Weights of a small transformer language model.
Size: MLP 3072 squared ReLU, vocabulary 32768.
Training: a variant of Adam for these matrices, 617M tokens, 4705 steps.
MLP neurons of a small language model. Each row is named by its layer, matrix (down: output weights) and neuron, and shows model dimensions 384-447. Each number is 50 + 12 x the weight over its row's rms, rounded and kept within 0 to 99.
A block is one neuron, or neurons of one layer that tend to fire together. After each block is what it responds to, as a language model described it from the Wikipedia text at the highest values.

L2.down1954:47 38 51 41 47 58 42 36 47 48 48 43 62 69 52 29 78 38 36 45 71 47 54 54 49 60 69 52 25 57 46 50 46 46 58 34 34 52 56 76 51 42 60 75 35 51 43 74 38 67 42 55 38 56 66 50 45 73 62 61 77 48 57 32
Responds to: Preposition "in". The word "in" after a verb or noun, introducing a year, date or place, as in "established in 1925", "arrived in London", "a law in Denmark".

L2.down3011:56 40 42 54 66 57 50 57 41 46 48 63 47 62 57 56 63 45 55 67 74 60 31 43 46 44 65 62 41 45 46 65 76 45 59 69 51 39 36 68 43 64 36 41 42 63 59 48 76 41 51 46 57 52 53 70 56 63 47 44 51 44 57 59
Responds to: Structured-data headers. Tokens that start a heading, table cell or list label in infobox and table text, e.g. International career, Runways, Method, Goals scored.

L5.down1679:61 32 42 41 41 53 56 52 29 48 74 53 28 51 60 70 52 46 52 36 56 40 34 62 48 46 13 72 66 38 57 54 28 44 47 52 38 46 49 44 54 46 56 47 30 47 63 54 55 53 65 51 54 31 61 57 54 66 73 55 65 49 38 66
L5.down2308:51 33 52 42 71 35 60 52 40 33 39 30 45 46 65 53 22 39 49 67 30 47 27 45 71 30 14 56 55 43 46 58 28 64 52 45 58 32 56 25 66 54 55 53 31 72 42 41 43 52 61 71 48 58 61 52 42 69 52 56 66 63 61 37
L5.down2568:59 59 66 47 50 61 44 60 35 28 51 42 71 52 95 26 39 75 69 59 32 72 30 69 36 56 34 44 55 62 62 47 38 54 63 54 56 54 40 42 35 55 50 43 39 40 37 52 38 47 44 54 50 42 56 60 52 36 74 61 60 69 37 44
L5.down2967:57 51 61 30 50 49 47 55 36 54 52 46 41 60 47 89 53 38 47 51 43 32 26 45 57 49 49 58 53 55 59 41 53 61 49 57 63 61 52 44 74 55 59 25 50 65 44 65 50 44 57 49 44 35 59 37 66 73 26 50 34 67 52 48
Responds to: Table and infobox labels. First words of table column headers, infobox field labels and section headings, such as Population, Time, Conservation status, plus for in Endowment for the Arts.

L3.down433:35 24 54 48 54 55 61 42 66 41 53 46 49 60 46 58 52 49 46 28 52 46 38 71 71 49 41 55 51 47 58 53 50 45 38 62 56 60 57 81 40 52 57 57 67 44 67 64 63 47 46 52 50 66 65 37 50 59 34 35 38 53 50 42
L3.down765:66 60 21 40 56 56 57 55 50 56 54 47 49 63 43 56 35 51 64 60 28 61 32 56 57 59 23 67 48 58 56 38 54 44 56 44 31 33 33 71 50 47 48 56 46 68 51 55 57 46 49 52 45 50 41 29 46 48 52 63 56 57 48 29
L3.down1733:54 50 41 54 52 78 50 47 65 43 65 32 59 45 57 49 32 58 59 60 38 33 29 69 52 36 35 73 51 66 29 43 56 41 55 40 63 45 39 71 30 55 33 57 28 31 49 45 50 40 55 33 52 52 57 32 61 60 35 52 53 43 46 41
L3.down1819:50 54 33 61 64 56 34 55 58 35 71 55 65 60 53 31 51 43 68 42 41 39 32 31 54 43 52 50 54 54 55 49 69 44 25 61 45 24 43 73 42 61 52 44 41 51 43 35 67 59 24 49 52 70 55 34 34 52 44 49 58 35 62 42
Responds to: End of proper names. Mostly the comma or separator right after a full person's name (sometimes a place), usually before an appositive, e.g. "Keith Robinson, Principal…", "John Drew, MLC".

L5.down963:39 38 47 55 60 44 59 45 52 38 55 44 40 55 42 58 59 50 56 36 72 28 49 49 48 44 43 50 45 52 61 67 81 51 54 37 72 54 42 60 45 27 65 50 41 42 57 64 85 45 63 40 63 45 36 52 56 70 43 65 26 35 62 49
L5.down2231:67 47 50 42 58 54 46 47 46 73 57 56 55 46 56 53 40 47 53 52 43 35 46 53 56 55 69 54 62 70 57 61 66 39 46 29 56 49 38 48 50 25 64 32 50 58 46 48 57 22 66 36 45 52 45 51 76 46 46 29 41 44 56 50
L5.down2706:55 51 39 33 61 59 36 57 35 56 81 64 62 36 39 36 46 51 34 67 48 50 64 67 74 45 13 52 31 62 54 65 34 26 35 39 53 47 59 35 30 60 62 36 54 54 34 61 48 45 63 38 22 48 66 50 59 77 60 58 38 60 63 57
L5.down2970:58 31 47 54 52 51 42 61 49 35 52 69 48 47 48 55 51 33 53 51 54 51 45 60 40 62 27 53 43 61 47 55 37 56 57 38 41 51 49 71 42 82 74 47 55 58 45 36 60 62 51 50 41 52 59 52 44 52 61 55 66 40 68 62
Responds to: Place names and demonyms. Country, state and region names and their adjectives, often after "the", "of" or "in" or in headings, such as Denmark, Maine, Brazilian.

L2.down692:51 59 57 56 46 58 58 32 42 46 21 67 53 43 63 82 47 52 48 51 41 38 56 63 44 53 26 33 61 53 63 36 59 81 69 33 58 45 73 32 42 54 46 50 63 63 48 47 42 51 49 54 45 43 37 67 41 44 34 47 48 44 31 60
Responds to: Place names and closing parentheses. Fires on country, state and city names (California, Tokyo, Oregon), on closing parentheses ending list entries, and on "has/have" after a subject.

L3.down426:55 67 63 52 39 41 44 30 59 60 65 39 48 32 71 49 33 49 55 37 12 60 43 42 21 47 41 37 48 38 76 55 48 52 72 45 60 45 57 49 60 30 39 51 55 50 59 40 39 35 57 46 53 54 44 49 36 58 59 43 65 50 20 51
L3.down578:56 47 47 52 69 36 32 55 64 51 52 33 39 58 55 55 37 51 66 32 66 49 56 38 56 49 34 52 42 46 65 68 56 53 63 52 48 39 47 43 53 53 53 81 52 60 43 56 56 60 63 61 58 59 72 39 56 50 65 63 48 30 54 44
L3.down1518:58 50 42 57 48 46 41 53 29 48 37 50 51 72 40 47 22 49 62 43 41 47 21 36 65 64 51 59 50 47 42 43 45 41 76 53 47 66 58 60 53 42 58 57 48 66 53 53 44 41 52 47 49 57 52 66 49 83 48 51 48 52 43 73
L3.down1889:64 61 38 37 48 61 50 39 74 41 64 50 53 59 54 57 32 38 49 45 58 22 43 44 46 51 59 21 32 45 46 48 62 45 54 51 61 46 56 58 56 60 53 71 48 79 65 31 27 61 41 50 53 50 48 63 48 61 49 29 59 51 47 34
Responds to: Place names in references. The last token of a place or region name inside longer names, locations and affiliations, such as Colorado State, Southern Illinois, Tokyo, Japan.

L3.down1923:48 61 71 38 38 55 56 60 59 53 51 57 51 49 54 57 47 43 30 52 33 43 52 61 52 39 54 72 53 48 50 40 21 41 54 39 43 65 62 57 69 41 61 65 57 43 49 43 89 34 63 11 54 35 48 41 51 47 57 50 34 46 48 44
L3.down2156:48 38 40 56 63 43 46 68 31 52 70 42 68 49 56 55 76 41 34 57 50 61 58 61 52 58 45 59 40 72 46 56 58 52 76 57 50 41 54 56 16 52 44 44 40 72 69 28 60 37 56 55 62 50 68 42 56 63 62 40 30 59 40 48
L3.down2298:55 41 56 60 47 56 56 55 55 58 58 60 60 50 57 38 57 53 56 52 63 72 46 45 58 45 59 58 71 42 79 52 57 62 37 57 70 52 42 37 40 56 49 47 36 70 80 46 35 53 44 56 60 39 55 43 39 47 51 60 45 44 48 35
L3.down2645:52 51 25 33 66 46 50 64 45 79 63 38 47 58 47 53 44 33 53 50 48 56 42 59 46 59 52 67 33 44 62 58 43 43 52 64 49 52 61 42 48 44 52 65 60 48 63 43 54 54 69 42 51 55 63 50 61 84 45 46 56 51 34 42
Responds to: Table and infobox field labels. Header or label words at the start of wiki table rows, infobox fields, and section headings, such as Record high, Party, Review scores, Family.

L5.down1248:52 56 36 58 36 52 51 55 60 46 50 36 48 54 56 46 37 39 55 30 41 58 45 40 48 43 54 47 27 55 39 36 67 49 49 66 50 52 70 47 41 66 59 50 24 39 40 56 36 53 46 52 32 51 58 43 62 62 78 53 57 46 65 50
L5.down1279:48 61 52 48 63 40 52 40 57 54 57 46 54 48 59 15 61 45 63 61 66 48 57 80 37 44 41 41 40 47 48 64 54 67 61 45 33 60 35 51 47 61 61 55 42 53 51 52 47 57 49 51 70 56 51 34 43 57 49 56 48 44 63 47
L5.down1869:71 44 37 37 55 56 56 62 57 61 47 35 85 53 39 33 59 55 41 43 44 63 47 65 41 34 18 51 49 40 42 03 52 53 40 58 61 39 63 44 53 41 53 61 59 46 39 50 66 44 35 61 66 24 45 46 54 36 41 50 52 43 35 59
L5.down1960:42 52 38 52 56 45 58 60 73 61 49 16 57 34 43 41 58 54 55 50 55 45 56 65 42 34 58 19 61 37 52 44 33 36 41 75 53 42 56 47 48 34 65 44 61 59 51 68 31 55 42 71 33 53 39 45 62 55 51 42 49 51 65 43
Responds to: Token after a personal name. Comma, "in", 's or similar token right after a person's full name, introducing an appositive or clause, e.g. "Edward Hubbard, was", "Carlos Vallbona, a".